python train.py --num_hidden_layers=15 --head_dim=96 --intermediate_size=512 --norm="rmsnorm" --rope_fraction=1.0 --qk_norm=true --attn_scale=0.129 --bias="none" --learning_rate=0.00853
MLP neurons of a small language model. Each row is named by its layer, matrix (gate and up: input weights) and neuron, and shows model dimensions 80-143. Each number is 50 + 15 x the weight over its row's rms, rounded and kept within 0 to 99. A neuron's up and down rows have the sign that makes its largest values positive.
Before each neuron's rows, "fires after" lists the tokens most often just before its 100 highest values on Wikipedia text that the model never trained on. A number after a token or word is its count.

fires after: " (" 25, " |" 20, "," 9, "|" 8, " the" 7, " CO" 5
L5.gate273:50 48 62 52 70 44 38 12 26 36 62 38 44 70 28 57 53 53 55 76 67 60 33 65 61 30 50 62 62 29 45 44 23 17 74 52 32 50 36 42 49 18 64 43 79 71 35 49 43 64 49 38 48 44 40 44 53 63 55 68 53 64 27 20
L5.up273:52 75 37 59 64 60 45 68 52 37 21 42 41 60 61 51 60 64 50 68 33 27 63 47 36 36 43 39 34 39 17 40 50 49 78 56 50 39 64 19 44 39 74 20 67 47 65 38 77 64 58 67 66 36 54 64 85 47 50 45 78 69 37 57

fires after: " in" 71, " 180" 5, " In" 5, " since" 4
L4.gate467:65 41 59 53 85 50 57 61 48 36 50 44 62 53 27 65 39 34 59 28 60 66 39 45 45 51 54 43 72 74 68 66 48 51 75 60 68 70 77 52 42 26 57 39 47 59 55 61 44 37 47 41 39 49 32 31 69 65 68 39 45 43 55 62
L4.up467:42 53 42 56 71 16 34 52 71 44 38 52 54 26 39 46 46 61 60 52 56 51 53 49 55 60 57 55 64 89 15 31 58 37 84 31 52 38 45 24 27 27 29 49 15 35 65 50 68 37 46 63 48 43 63 34 52 60 67 31 58 45 45 48

fires after: " in" 68, " In" 10, "In" 4, " to" 4
L10.gate450:24 55 62 64 55 55 53 50 73 28 48 63 37 28 48 59 44 18 21 58 53 46 56 38 63 48 30 41 49 50 37 50 18 32 70 20 57 42 47 25 53 47 45 61 25 69 31 74 48 94 27 73 59 42 52 47 60 54 61 13 52 47 48 63
L10.up450:48 81 27 28 71 59 56 80 42 51 46 66 36 38 49 61 55 37 66 56 43 41 66 26 62 60 58 67 58 44 21 67 49 46 58 46 56 11 64 48 38 37 63 57 28 65 51 81 51 50 52 49 39 52 66 46 68 48 52 52 61 45 52 63

fires after: " in" 29, " until" 14, " to" 7, "," 7, " since" 4
L12.gate237:82 74 16 41 59 35 39 60 56 62 58 39 66 56 26 63 28 40 64 25 61 55 53 77 36 48 52 57 90 32 29 44 81 48 75 42 53 43 51 68 36 53 44 44 62 27 57 66 18 78 45 26 69 52 38 74 64 65 78 45 36 52 70 55
L12.up237:48 42 42 56 71 64 40 68 63 14 50 58 54 43 83 48 51 22 55 51 63 59 56 57 53 48 58 41 58 61 30 69 41 56 55 30 47 47 47 58 34 72 54 82 24 50 41 60 42 49 47 80 53 54 47 57 69 27 62 68 35 56 61 51

fires after: " the" 24, " in" 13, " to" 10, " was" 8, " be" 6, " of" 5
L7.gate122:64 27 75 33 32 44 49 79 36 17 35 25 38 31 37 37 30 44 43 65 43 37 62 46 86 50 50 35 68 31 57 72 44 32 31 25 57 35 24 35 52 45 59 47 29 62 57 50 45 72 46 51 42 75 44 55 58 55 68 39 23 43 58 39
L7.up122:38 58 67 53 45 70 46 69 56 40 67 67 35 14 38 17 59 60 71 81 54 62 59 26 58 55 60 49 42 59 41 78 54 45 43 56 63 55 44 55 82 49 38 59 39 54 76 51 57 67 78 76 29 54 31 45 48 48 42 48 34 60 70 20

fires after: "–" 34, " di" 10, "," 8, "19" 4, " Rio" 4, " to" 4
L10.gate99:90 66 37 33 67 43 40 77 43 23 42 53 53 54 56 52 56 19 44 36 76 49 60 51 39 50 20 56 82 59 62 42 62 41 40 39 53 45 66 56 42 31 41 62 44 62 33 70 36 47 50 40 62 71 51 62 47 27 52 62 78 48 41 45
L10.up99:28 61 27 48 59 28 18 47 58 41 64 55 35 58 33 61 59 41 58 47 70 65 45 69 29 57 28 51 29 86 60 26 79 53 50 09 36 72 45 59 50 72 61 60 52 61 82 52 21 30 48 58 61 75 75 65 28 51 36 54 38 27 53 37

fires after: " |" 19, "=" 12, "|" 9, "Early" 6, "Professional" 5, "-" 5
L10.gate254:55 48 50 37 36 60 39 60 44 55 82 27 72 47 51 66 56 50 37 45 29 66 47 19 58 60 69 24 55 52 62 74 48 11 32 62 63 06 74 58 54 44 48 50 55 55 40 31 27 55 56 62 75 71 49 29 84 59 65 69 86 35 35 31
L10.up254:45 63 58 30 43 49 70 68 52 60 48 55 37 41 67 61 47 60 44 53 44 32 37 29 28 32 45 31 35 82 53 47 62 39 34 82 79 38 29 16 62 46 55 41 62 49 66 31 43 56 57 52 45 57 28 39 30 69 49 64 74 59 61 44

fires after: " in" 32, " of" 8, " In" 7, "-" 6, " compl" 5, "–" 5
L8.gate47:39 66 62 64 53 07 34 48 32 14 34 65 19 56 52 46 52 57 70 71 24 45 41 40 32 73 42 47 43 66 34 38 37 35 67 57 78 42 60 38 45 60 64 44 49 66 36 56 25 53 37 70 61 61 70 68 45 36 45 44 53 66 63 52
L8.up47:61 54 33 32 38 56 63 36 51 41 29 52 60 38 65 75 56 54 50 50 43 98 50 30 63 40 33 43 82 56 51 25 49 35 47 55 50 51 33 53 33 59 62 56 53 63 47 45 37 48 35 87 50 37 79 49 45 22 62 67 40 12 58 49

fires after: "," 30, " |" 17, " of" 14, " the" 8, " and" 7, " in" 4
L10.gate475:47 57 47 58 49 50 56 31 40 57 75 78 50 77 34 40 54 42 68 66 46 57 58 60 29 28 59 55 52 32 39 59 41 36 54 35 51 37 23 45 62 25 68 59 33 48 63 48 47 72 53 61 41 68 72 27 38 38 55 49 58 48 41 48
L10.up475:28 45 34 53 55 71 85 23 59 47 56 63 74 70 47 33 54 46 78 46 28 58 31 60 46 41 46 42 41 67 69 23 52 42 73 49 34 69 37 18 35 64 58 73 46 45 33 65 32 46 53 54 42 59 32 48 65 53 50 45 86 56 52 55

fires after: " in" 29, "In" 12, " to" 9, " In" 6, ":" 4
L10.gate318:53 38 42 33 56 68 28 41 73 25 50 46 52 42 57 71 55 36 41 40 47 37 67 60 22 50 53 77 71 51 54 68 41 24 57 37 47 26 80 43 64 38 57 53 33 56 54 52 46 77 39 73 45 45 64 48 28 73 62 45 45 38 36 61
L10.up318:47 35 53 38 38 31 75 55 74 61 63 45 52 63 49 62 49 51 41 50 48 43 58 89 28 50 65 49 53 47 44 26 43 26 42 30 56 45 39 51 49 18 77 43 50 41 22 51 62 35 45 49 71 54 12 54 49 40 45 73 66 57 31 57